Weights of a small GPT-style language model, trained from scratch on English Wikipedia: no biases in attention or MLP, 766M tokens.
MLP neurons of a small language model. Each row is named by its layer, matrix (up: input weights) and neuron, and shows model dimensions 208-303. Each number is 500 + 50 x the weight over its row's rms, rounded and kept within 0 to 999. Numbers have three digits each.
After each neuron's rows, "fires in" lists the words (lower case) most often at its 100 highest values on Wikipedia text that the model never trained on.

L7.up256:413497590563496547525627368396550517442497405449514515466470471489469440494458583531446517493545666476571482520538478606525601530538428521498582429489467512493488549523474413548507502371480527521525540496416427446530530478480461483480483518478454454449549509511503527572500482520486459449
fires in: "then", "later", "time", "before"

L2.up980:454506538393523556477445467433554527512636527503414533535559517526572463464485561391519471562536454475506472476551509452522475539438526450490513554520563549582480525557475476466510522455533504440541491479404586501488525532571461534642503503451514571503572555525546423512565488502536505544
fires in: "work", "works", "performances", "publications", "trains", "activities"

L11.up1034:481554535535579567502488458526500416542470470494518390444381449389464525620536437567528526518601551544538438559444407538478492540447521547512414553536475471521451559563517574469502452519516479428481600367522511513498449504570586467517522507506495506503428620551473601539490508506524539520
fires in: "the", "of", "from", "for", "until"

L7.up1310:492475464544399467521451532519529540532510414498388554526383510552496450454477459495530498486616452509511481461481435490460513522498460578510537469452469545506453566455482463449515506520442538554429513503425516498480533503580456570562472500528443419509509523427467479404439555539429506528
fires in: "of", "during", "for", "among"

L2.up1000:457503588515390440487569521566512423491489567505524520524545429475537482526522462382513602496594532486490471487440534525482535536419597553511455561510487415496502514540500565508576467453486516493445448488493512549497461483533514528586458466492490456576579457349461576481571529509459573482
fires in: "member", "head", "leader", "chairman", "members"

L2.up368:457330448494490445563518473517587561469596590468442539455471366523596591414571470481590445508552492470514504511507533550511536468438473564523529500533471610491495439496506458469507587569493549681475466561543517410483454515568314435571451518485499504538486612436465525553508501459438512539
fires in: "government", "president", "mayor", "governor", "presidency", "founder"

L11.up527:420483481523529490486556505450479553574453515522495504568510526469539532548497454484477544427508514478382509428527482556477525498525444492513464556592503477507533518562523504461537497535540409455476441466483520424470541558573603515507507531511497555496469503553508441519545489405513474499
fires in: "a", "the", "an"

L7.up328:433562506516523476500486512507481535526486463506515604499462528521508538506493610564476416492490526525532432507492470491520547512600453417531466476431548510608631481475466423506495517538573433530454452451530413497382547571541519511471448487457523419468507511480494592595535522522417436467
fires in: "of", "to", "out", "into", "despite"

L7.up465:513546512572553508480466531492487442574548463529468566570503515536532510571496395478455536491501477577348539509481499557507363570516502496561480525476542520563505498510495501420523575514575478377470420530613420571633513538593568551548587493520535607515467468546565463422494500541513440451
fires in: "of", "as", "killed", "isbn"

L11.up100:528502477408459421510388481486574472558460506516500523417483606573534557603551551556502529402398469481459410494534512529514590528544608555498428596568478557556410520528513375475482514497515381530420459521573476540464384556486463422495541510612569474514527489529518512461521539495522557412
fires in: "the", "at", "number", "named", "won", "as"

L7.up1100:532392489429533421430480484530442548463613587519489317526428479506497535544471497499517416478438558521527506476456513503574374510585538549447431440524555550490480433493428482509406594430483393542412534553568523421566536559520430466527436455498497561531507454523547439509489542507492540531
fires in: "that"

L7.up518:541530559512492478523474455546488457476593430444507531618515560552518472487537554524537512498544534508510546440492622563617448550549481625524578490502495489566525546493530502543518564431517538423407544397435423468519488500524510499474526584527574492518445474512489504526573515463471531524
fires in: "of", "such"

L11.up1513:467449503525479404512469402512506464512448494476480472551643572380519572490582512463468498526461461448478545498571557569480533532547489553494483568477586394452410587469549546393517524450522442429561476541580441566511479565406475496547506538496487605509446456456532390585499475494500405463
fires in: "a", "the", "an", "former"

L7.up879:562545557528586458494460458467512523474571609409498514505474578544445490556445638557505457509562471503461502499466454562511529499594549458492453440425415492644421469498482549386387452500514491585591535448509474524529439500506442538510426558472457450445488434587485457538574550466571497505
fires in: "to", "not"

L2.up1145:487543524570456540506562493399528461441444464538593503456506550492516584581546511475514494481530510587460414539466498550511437552507486489483490458511539463507467513461454591443557553508502463451462522549480521551470587484453544559532454514493588553621462517545526440431523539497511454462
fires in: "steve", "mike", "jim", "larry", "linda"

L2.up434:468393521482495515390507517454521439540520499530396430479513480492463528514516487396496510427500544517417513504486595436503435531406446528522569617511506533430452580480532549393579550415447472430525451539485485479608466458499531475511482513488477565552505555562500589490480598442539504529
fires in: "olympic", "international", "permanent", "peace", "mutual", "ambassador"

L7.up1359:460479483512545544491518578581536517517484570502589595509570551554524483564487550377476397478531456441449487467437442467511523497553424508488503527469502502460458575466450459432544558485427452537393481492545543583490487533511514499524575485540492488467410474507552533479476475551518530565
fires in: "of", "high", "highest", "higher"

L7.up270:491552543496469454551507566551498520498602537455399423568463564436456529515502554551474469512546547556514435452495523418549514523449512534499433474467482540527480540573502420452556559490445594587504496524477576550452451516524430546460560491563467449461410461564571475531401459500479604473
fires in: "to", "in", "as", "at"

L2.up211:520538441552489523474511513528488577370585513495504507617485422473483492564530541488458438586548544502519548555437453442492443451462458410514453539455529500523495501521465491533619510575523455481437448360502457531439466537462512437420483667466503510580432410570438417481455515494498517547
fires in: "producer", "host", "location", "source", "sources", "target"

L2.up1491:467560558482486405438458535486549416507548498506479422515402571491455494517484513550474530558496453470419598530493487418521522559595404470471527499596507518435548446437501492474532453464453546606429470550479509595482492521444427500403484588475579438480413555534441485503516509493544428490
fires in: "goodyear", "good", "do", "done", "does", "and"

L7.up807:595512502460492472453531487529430541538575470454471517483431496481474496524539563514496494444528484627444370596584494523523461535475488493512500464525612500544557551459486489542515464512405464638484586407482426485461602480459454518580359478439496357475511558475456485515573477482654556509
fires in: "to", "never", "not", "1st", "ever"

L2.up148:543553542530428437485443450435562417573574517519425604504511444519500459540508491438489420539546501562412530454525547540469530473496576435571438457610524575635511438551519524442458563553472512478493447512528539496485568440539433461418474508439406492426517534442497494449512467496409438361
fires in: "featured", "features", "starring", "roles", "stars", "organizations"

L2.up669:519505465507545524513517500485441474405546480489531495434528471478571453478454586446491497597432518499504514453472513533525421462488515586505461508518468481472414486514457558572466486525412544540549430585520503539526469462484378579534351515479427444461472548525411516493590502450476518424
fires in: "south", "north", "west", "east", "dallas"

L7.up1055:427489531424598582542487568611487483554506457499527545404474470421519478449428465562534505488498518529547460581452526495464379427569444571516413565530601489452468453488606611456530523524472542615572502525624516548467616546518511531545454484467481531425526584489559487603487507446532557473
fires in: "with", "ve"

L2.up1073:534464564477502533519550542465490446381492419532482581431520477479496523444587594429495499416519415490547625584508458462522534464525473533539520442533544507523490550515508590507536644513415596559506521500500504549494526507389447562502377526531476420552527523502514414425539550534426456497
fires in: "father", "brother", "parents", "husband", "brothers", "wife"

L7.up1330:447509546541549478478532489373483498505541523506456456518464479433559410462478511498490463478501495586498370533430483485548523542445524517502444571602582550449474462448596544522516490510447447491607536437529490449555541518409483463485522513427591470476454558519684441564542497516507502436
fires in: "from", "and", "by", "of", "attempt", "who"

L2.up944:524480439518452507493437417468548440439467508567461421539510472501423489523546497518510533518604478470486561433521530445496420522438498413475487537559455539558585492590509405482438541437552496534460522466566442526470462481477509530535459498460501546421458484490486453513550493504419536548
fires in: "english", "early", "biography", "version", "latin", "translation"

L7.up726:471440476459465542506431431542536483505518494406434510497481459604467472511511498564447574481476473477483528458545535441464475480442436424403425527516477584388507573562494516440489471465429557491504513545482544547511537551580518543540479475382494478499485597468466481526394427534541454468
fires in: "for", "at"

L2.up1081:533472505521496494632505450514496460435532494521485433498490477430515605532555627556473472421518531516482487427518471447405501436568488532412504467546487612509529503479463485530536484421504569619449658562465575489623441538514480502593448534553491534546576449496447441525497523587460485455
fires in: "master", "premier", "joe", "patriots", "sarah", "flash"

L7.up1277:462453498541422470469555532484555552614503552503486460538417410514511544543448586517491498594388405562480562512491440413511502466479514526516544540590517534478477525417526536423503470508453495383472543602552465561519580647529451502581478518469450450625528558482530549436398500489525552484
fires in: "of", "for", "de"

L7.up40:432556585548492470438548546409458479516526523494506504460509571564529428515504580490483508541350509518377473492433451473481506588487488433528526427516388465575512513501471534566486540413515417476479508586462439458472524513461412442538473538521514425530489420517457446539490528574473434497
fires in: "served", "worked", "would", "serve", "alongside", "starring"

L2.up1246:521599491517454558500502501446453512437549420502562531539498526476537510439570496466454446447507465495529459504469461568513507508391454511513406372475476485589501507435453478491489544527465561540531444397508466542463405406552472454499476560509478487555516571487388530512499501525534647421
fires in: "new", "great", "modern", "old", "east"

L7.up1101:503450517505501501537490489503557578493516486447407530536408439484533608560481518441429560456533475563454576548528489507529482522571536518474613469524477545600489495492558518455475465597534525516497464519470494523504570432426521553552417467430476472540393512541510514583436483515591500551
fires in: "was", "is", "were", "are", "be"

L7.up17:450463450527530483396560523439465530451499571502502429579509347561571493516511516569563433483532522537483428538557439512446456492457529542464489520546539531504499528469480506329471526480414594582459545406434421517507503519467481625500451459528451600500505411487446519449484506434530434567
fires in: "to"

L7.up1321:507484512480480506512533513503523547553387530470502501543522519553470420570493486579575505470582463417526441565542523562481485535512555539586420492501465435481472485519628496569532442482413516523550448495582383553502459535429453543495386514460569535432511475553479533487509500433565448442
fires in: "to", "show", "of", "episode", "shown", "reveals"

L11.up1257:443525451473589419528507441454379543567572477399454538462467487533544573497489442452525541460404549481501509529497562416556600507506500563547565560528491470535458541481523528509480467511480462482548482449517478535529522566438507510488515479470453405428559462450442437490525598391583418427
fires in: "it", "was", "is", "announced"

L7.up1084:480501539568486573487579465494476535550473519486507578600518449544501519535582486494535486577425593471527493571500518545564520496530393530463454492477515520459476468533514524563515570481459512434537493497558505449458501502500583535556454579510525497470504452437482461460512516465534509514
fires in: "that", "to", "as", "also", "addition"

L2.up550:478537560536509418471512450460497434507495627502420429551528505520492465458497540492558531512599525424508469504463494524480502504559474508485535491470429543533542527516551495512542537502466431497470510551478445436570520422390418467387471464455523509544497441477547477480588494583465469451
fires in: "role", "cast", "stars", "roles", "scenes", "character"

L7.up723:438540547499458507430567587455517393470577580464541555496553458514412503594541484535442502459393549593420564463568481524546523593574399542544474520526515547594595469442426453480531534493456505504487361518441550481439484450598486488487488460478546440548447667515499545505538487500496463519
fires in: "state", "city", "government", "district", "presidential"

L2.up8:465537478500495501466566481528531511455473525517494564551488484518468455488575590502490477454518514484534482444439538486585463588504444503449462484498532578489490536543555568421402555487526517557410487466523484454570437504519495529574396513443499442597515469556470437534598498550537433582
fires in: "station", "home", "base", "fort", "stand", "front"

L2.up1120:508623523519525469499573471548485445484447532504461554549492546536558529466479494538450487540582533556501587574495443546506479524465464483455505414500461435494499410470441544466567503538548527422467544613479543398467494447494444535514470594510536420599535523529464552387475518508550466454
fires in: "azerbaijani", "emirates", "dubai", "azerbaijan", "dhabi", "aze"

L11.up358:540461534489517504571600497470473433526461573564531536575527616534453468493580493537501497591521574538522541485410508406462382443530415398524510554522474463493448492568511411480537468471385547525432430462476523485485474536463463618524562472444389476444482465442458486546463513454533540564
fires in: "to", "into", "starting"

L7.up1251:473534527538540502486476379531525518534587510439497525552431520486446504433479429519531662474592525506528511455578476514480466480514572500508452454563526544520509510451455453460493441421463488456470554449448468522565514600535464534500490537516444484490506586581518425500495492545499533586
fires in: "of"

L11.up1301:577474526428540527645452526502495539528594501458533477437585459486464487526463488549515409484454575517452492451559465591435502602531447575527528503534500483504444505478533479455456483531540454479478446599515436422544453468612475470588493512552599623528560586555570518474448429518479557527
fires in: "the", "of", "time"

L2.up1375:510570564536430530500559477472541548425502586474481490550453564592446459555516511437506469647521484489516486518461552478468554526516477521491562525451487549468592445459503530499585558401582539472516496485542554549539554582528437510582471519541555482528506442489489468414543475478498425553
fires in: "special", "active", "major", "lieutenant", "emergency", "interim"

L2.up1481:511592534471492478470506455430565516496442543481486450439500510509505399506505521538456423492582459511485529535517526479518470557546428586566458532558463596536596453611475488577560531469394525474488500548432486542436539440463392402451413419495467526528409510538570531522554449528516468462
fires in: "voice", "appeared", "appearance", "character", "role", "roles"

L7.up1506:468550456536517506446503562451493445533488569487533486607549468519492478466550468390564537571509503477423486480450495633400574427483528504502456515594461564546425547555573528587594535540513482452492484608514428509469463428479555411499416553585580389537499407511537442486561508409510453444
fires in: "of", "by", "bbc", "2"

L2.up1517:422561471475400502494575302421521420458496424549429510428448600519464494467540542415511525479508479540425592613470586514501420468578487507501413482523483519434532538519468562471633545519493519547511567417479512443473546481556548484433477537444507464524523464581547476489535444509451540523
fires in: "steve", "mike", "jeff", "chris", "andy", "greg"

L7.up853:532486457560524480507480563487507422477577612454454553580413575485487417500436568525509419495523444453540448534521466455493530464484457504441539443483444479447447470498527491514562428492645494444535555471522492528545562485548547531435537485429433447540520504448507540510489518541441405577
fires in: "of"

L7.up1140:549517499567557493565449521523480466514440506529512478560560478443433428513478455444562456463440565549496497445505427500526507629608433504548434486456520590650449414490527488439567502510550479500565331507559350435529503472513399497424463470478522546485454514549601518468476511481487437474
fires in: "of", "on", "into"

L7.up1481:492525435494466554548537571480519460479520471598525537455505513488452554548571510545450499474510508515604469542479455539457509548507453535514586578516523419512468463488467455474527523580495479456553482446554463552488560460498446521493566508521477389550396510503518430486495544449597470593
fires in: "of", "to", "over"

L11.up1469:485531493544491552452548464466619429525570398496569531504557545483532563499537561463392489454497485500472419521486486451566431567513504565425534497503590543583449502508483472544446479547514533533508484565524446455504484541530499447475540565516477564479438525434532526463566432431511590445
fires in: "the"

L7.up1472:478519553474437482532496466418450507503568473459452489458458480528514539565514583593547581613474568600477434499596427550557460465458509460437506447478480497571551454478525514537495525456517452416405552494528478411516494476487520483606489452492442546496472500518579512484385592488622553534
fires in: "to", "of", "for", "oglu", "und"

L2.up836:380459458540540418560503533443563503543532523455498554422581429450547454561605426479495518456476489446569551501521394542584445490408506468518524452467508445562550497548482509493472569465470468504420441538532533548457597553436410505518468529588451547514411495471529493417453553497551537527
fires in: "producer", "president", "writer", "director", "composer", "founder"

L11.up1345:454465510506485523496508432532490515529389452538535447571497576378467514499469537554501464557385592586475538473628513578544494563491506507454486439499534470533545506478605459479575608507512451554402564523466400427552453480521550454538439448528416544577568509515539524507497495531566490547
fires in: "the", "a", "s"

L2.up1253:557428556542422416572554548420460477490424453509559523507554493483473542516554525514507489339507493482461496454503434451602533511421403514445465575516469507608510513511501599405565493467590447488501549460557490504460548510543480508564424542517490537588446528455443512546511511506538477457
fires in: "women", "zealand", "europe", "norway", "finland", "female"

L7.up131:436534477408524452546625466527482542441427496423516565453467520538440543514533471555456400489461556542570516502452415520500555513534503410477493506527499488530561460491474533489549592511473432466388541527558599501476515432534564516575473534529475526477488445541494542462473539565465471534
fires in: "with", "and", "live", "by", "featuring", "from"

L2.up1082:480539493585488495579573449523494495547451504431557558488585579539508450488537524421547442475496517396459514434463555490507533498417479430511482606497576398462478479520467450451570515412433496568494527545549508467508403420624490476515532639363466508403538426494451491472465565519583534431
fires in: "high", "special", "hot", "single", "direct", "mixed"

L2.up218:456514513467445465508493518597534461412500523497470505479383548536533593459522444512482497491495388558473514540556472427543490482459567451488504402478488464469587466559468537452554469511467532475479549424543486430592535496435483569499537493378531426524546447396511419397507581498462437452
fires in: "when", "if", "how", "which", "whether", "march"

L11.up1364:555484611502459489406515494661535463466569483528514444460424506492563463503544503507502494517584541478448585514578518510540547493515412444531552495447515447589575553582470474592481459518497514517479494563527574448562479487488506442538480508543487536428525550459529605496475578538578384529
fires in: "in", "s", "his", "an", "the"

L2.up705:489551536600437546493582628515604500484547485536495504500499525497424544441514509492498504399525570614497590422443625548480560430505523492445380471517490597583498476500464560435520452459581595533550543424570461618467497458551596485482469499488490495540519490614562493407520514468541441484
fires in: "000", "million", "5", "00", "hundreds"

L7.up759:560429432510622476488462549474453470531481515451461466549560558498497517477480501517491489460454432496516495628488502445410460588436436419407446565446407506446409502513598517518465489479509502554423517456488582537462533504554463475467540468516532562506439445527482563532494490494558528523
fires in: "to", "into"

L2.up993:589468445526497453465549411472493559428427543561535426498600525643465531591543432496588469455464484374544482524517520471454429539541460515476520468473432515492529495462462463556545438407443536536390510494454490511454489527441436470488434431466497535515460399592562508473446522546639477496
fires in: "video", "episode", "episodes", "scenes"

L7.up933:502498389484512533477566524509473448507441491520595493667511480565562556468470423421623461555494474486606424485467521598498540436545507472523475457505468582496452465529459624491569542493548480438577467422435484523456520485432378467544478459483429472523494411522364511446548494437486464527
fires in: "of", "with", "to"

L11.up268:585442506373372480461499528399513528515511492463487499501483462415527509455501520446482489540437514545494460516527538503596568562536504599465497523471550518420475547558538464488575453540518534483430469478455565451527546566464504549372486490547439477588496554439521505418492393543456473463
fires in: "that", "to", "who", "but", "the"

L7.up904:486506539499494514482536540528489385455491515523410422526485454517540494582479408501587463450540645446394623577376486434480514582546530560470580520494534409558519553496447510599470493552421464505421450560564565488470463554534578594493604478498389453436353570464537487468473495544588514461
fires in: "in", "at", "as"

L2.up1060:519521460477540417575559527528518514604579462455496566503430525567484504540597442457482538491474512444415557603543491590445561519553465496481495485460498493561483532477567431445550502478489441462455403510472530581517541509473443415524521428472516457491536519535504522446634550582567488462
fires in: "canadian", "ottawa", "calgary", "goes", "montreal", "thompson"

L11.up884:522483498528511575415509463468562474448556559495457484499536429498428524545402500549534525539481514589480524485494401463532506510480501493444621400520543430529478505467463484552434532560566547459488536530452571535479514589444566448464520534471523560526497500539427434510454547517517579429
fires in: "to", "on", "began", "into", "begin", "for"

L7.up349:552447533465549468555546499459515494526517477377564512372482509537528491537481481510451554463512376496473418548527510452476439566502491492484482472557519536464416505527527438480487482493506529562429528552570482525472466510507497549533481573516456540555540548510453552424556547517558475525
fires in: "to", "of", "by", "only", "about", "from"

L7.up1504:544503524492459542450544610499461527588486544358536400458445483474529526486547544587530531500454489592431436533482408477530437463462565454520415515443530479553465532549562477524483554460539489576404468549420516503471536550507467476546476451506500479528525495621567542560488493556511507546
fires in: "that", "be", "to", "same"

L11.up1357:444470438501483467454488548482501508478524477492445488482509431532514551503484448460532512475456460506515469599497563457599608546527450500471486581458527478518521526439460549428576540418490547519456441543531518399517552560579444506505501527398590481437481424506503446557593496538500558395
fires in: "that", "announced", "said", "stated"

L11.up608:433485514410421467463522530512536522495519397483466531396418477471571546458490522539541466525563504545441508484571591476525628473545525569542476587480516513465491511480523477427567522498494473541510526484504581497471443542487519530488532544479522537565592379567538530496470509442550607469
fires in: "that", "in", "of"

L11.up1027:544416522561485493557529509422508557427539491435509484458486468508530486590551494451510486515355603540444491503381529507551570472467517546490535395517501485468477528465488504441533473482572536511540474546378524504506628507513345558451531575519498514505480476627554494533503540537531515481
fires in: "at", "of", "de", "near"

L11.up447:507542489625511480497592522513585449518445496470677441476475460522474459510558456505469467530436470558494457463488545515515513527557444402498562576595509505558475512600447455520537542543437471532502485423492469498481555411542450506440510497508411470492439475520501542533435437620509518462
fires in: "but", "however"

L2.up174:526466438507551480587613483476559470603473473478433525505528484464458463513488572478462519494534482551457472464518512501515517518578587527508416506465454512406404511545464522497555417578506515442512524539464379449431512525608495449538487439561464484528529488436488514541491552506436563489
fires in: "suzuki", "alexander", "romanian", "zhang", "romania", "filipescu"

L2.up276:424510493536520481465626549484492441524510483540565428513495566536569452590482479557510589538498540500475428465444415512478514529436436533523459465542508452484560497495489539565459560489384546579479466509528583487484457485471448449504477479394501454439516547558452485457427549489467469484
fires in: "madonna", "bbc", "virgin", "hbo", "amazon", "aspects"

L7.up144:515505459532396529517540461415440510476425460524460471477518466547525477637507502504450643457483510494441501534552511489622492558553513522565499506526571452432506455536529522470509432494559485455534517576465472493467499536489488539466508478563423535576546409514508569444386541558538592492
fires in: "did", "do", "causes", "does", "tells"

L11.up1142:547547478499482629447563591552528487524535463499413532480544488427515466499521437446578452488470581512505519465470407471451448446596499527509525424520545461439564467529590445429565536471550560495571408460515461508424531475577520485423493554456489395448468475509524499486472466421529589447
fires in: "of", "with", "a", "no", "an"

L2.up344:464478493559392567519533533529479550415482537452615487565542507524492456552471472527553463455418460433523569460448484486513562599503433477507485497496523515469583435500566579434506442438503516519509531403585504499521457504526452397530384597411556429507513487397549528518522541445540500503
fires in: "special", "addition", "emergency", "additional", "alternative"

L2.up936:441515507550520461497565501582519493464403556493547501511505504440500525534502472462460487525468477558439484515416474437568458548487510566560552486476455509493483497519471418544475476499473481583582400417504506412537511570466617491464475526446478507482386524464479484483476539522553520535
fires in: "put", "show", "placed", "seems", "keep", "prove"

L7.up532:481474551487509406562460543418500471477549634449512512565517530518577506513442457572496468499405465552559515549506486432446556509593514578491356563437584455482487440487553497483484506466356525506485423556491455524457529547410506447420419503493546448618330447530455577497417481411569498492
fires in: "would", "so", "about", "it", "that", "because"

L7.up567:587407455499499533521591612566545507400498511491507489512479540549481398545487526546569497449496526593541545535456468445472493487520548545379450518517546551470477458458550588607444456484443512644552538557486503517542544574571444457474439432486533458400524518496574492527592538501521502442
fires in: "that", "it", "which", "who"

L2.up1194:439471451516532465478567465577571479462542519412478526494515527552453581485641502548572500495491606465470551515517448568512461504450454533426433456570468518544513460397459493550499464462410543528407456563486447524492552529568428490517378531519545522499478419473533524476644542479589547466
fires in: "cast", "episode", "champions", "nominated", "miniseries", "starring"

L7.up58:496469447459387536512525543463462457509549525471483509480476405563551415440495452420565411495585527495417484459506530412529575485525498533484506572504505603428505600541501429485531462517487473559488505553498530526537486454556528567500472469551462537531502571551486463420483468493511486441
fires in: "in", "of", "place"

L11.up143:524427452447498526534534534480490453544431506481526557453444477583582471485546554553451524457540443530487440486524496505513496367548473409556519420409432472499500426551496485436603449545535521422539472440424554579505686563505509565560482513394451480483500500500545523478558541416532501484
fires in: "august", "of", "april", "television", "september", "5"

L2.up1248:483518487577496507440580585580404537384471546462575475493471505502493535407507521445502529475483523520462462469416450509544470407483467567530440476470517518451504660523474510424481491457498521490531444666463533494596435426571442496514444520548497517538467533572496492520575509487561506509
fires in: "south", "north", "east", "west", "northwest", "western"

L7.up274:532502570432523614486446480507487527478546531533525533500518469536511417468524460607497463421479473539515452479519510574484465495507476523593530560518487480493327515457558531471578384499474556577390481438458494596560483571490454606524516481538458509515494530439416534576604529546515509536
fires in: "to", "at", "stylidium", "there", "up", "st"

L2.up500:460448479530511356413521566456535417450475562497456513584470458353483545478460508513482521412547518581453560443459541501497488481534462410535521511455451498378541479523507486442539503439514525606489472380454573491462520588481531513499460490459527497601471454514505522547455596495548475475
fires in: "my", "will", "we", "you", "cheer", "stars"

L11.up708:511510499447502459532486399620509520456544519474488471614521564479575537550526440529466530491517551486547532531557490484568492590589443438539461519468533481434471542530492500461437516554513507443538462515419473471488489615519442451590487598469504437596495443466614504436511482443469482483
fires in: "that", "said"

L2.up318:434436448433340449499576526499533495475473554496528559544636481468507451579529524554459426491536414471485441503525521453404534498443468455511463478531531493605497453518519559491599481447499478548517612474555508449416550495535449501551431477479551526578416506536441486385505550501478480514
fires in: "country", "poland", "brazil", "kingdom", "europe", "norway"

L7.up704:446537457502504433515554532605472537462448562461562550510471468528501524478576543448481499500452410430448473570549461476471452519439558461549429562519480512680512569486552629456528494507554480432442585523594512605392417528526477471440531599494463471458485510498511538486491570468533564450
fires in: "for", "long", "with", "that", "gt", "gt300"

L2.up1224:485510556588496525514514402413529502446459509506517443493505522544528493470517486432458464503540518480479493509521486430455495585520352517520498536563483510525459557452503488551532497507519466504537532518467471529443559481508481422517526493519584520454453486458509557503492518531514481485
fires in: "set", "track", "group", "double", "year", "early"

L7.up174:537426594480537486448517443486538475512467508469523573489397574500486455464445544560539509460481483414464517527468517496590503496491517527416526430470475427369481556608518622483511516576498509416466481563590562478496370496603496546515596546473526532465500546522496541545456431419483478480
fires in: "born", "also", "as", "commonly", "called"

L2.up887:528523559487542501583481486575439503539444458519508568499516465490474448563444421580534539544515456483378592500475553599528451558478382440420523487450503494461527437437523472535465480489485513542482456531489491468452503497409540484511523481544468417445436431499484521577485493392567476473
fires in: "goodyear", "good", "need", "something"

L11.up1147:494465500536579506493441484532490437446507483525498568600484545483486519481477465477635526521497544456469481397567383504589535468520519502395447533538446605541500511490441501522535542531453483497455486468527549547402548498500523496581526561560512451443454512411455561499511529466527468486
fires in: "of", "which", "among"

L7.up536:416478504378492403419571478491478496520442487588478460543494554479533529586501513507530446453559589497458514550593427328510516506588523511453550556581542499577496494562484577520470483527537527480448493540552465460476533507486543543547478420545462517498460502429478444546408529488536443542
fires in: "in"

L7.up1392:466554466537539504474567502458509476409548502467454515614534561612523544469603496541462423515382573494459540460493592504482491474458543410534402586421506444614476514545475408554526523451406549489456466582569415559559425546551539513454456467399468515454468503546550575468482448438543478502
fires in: "high", "5"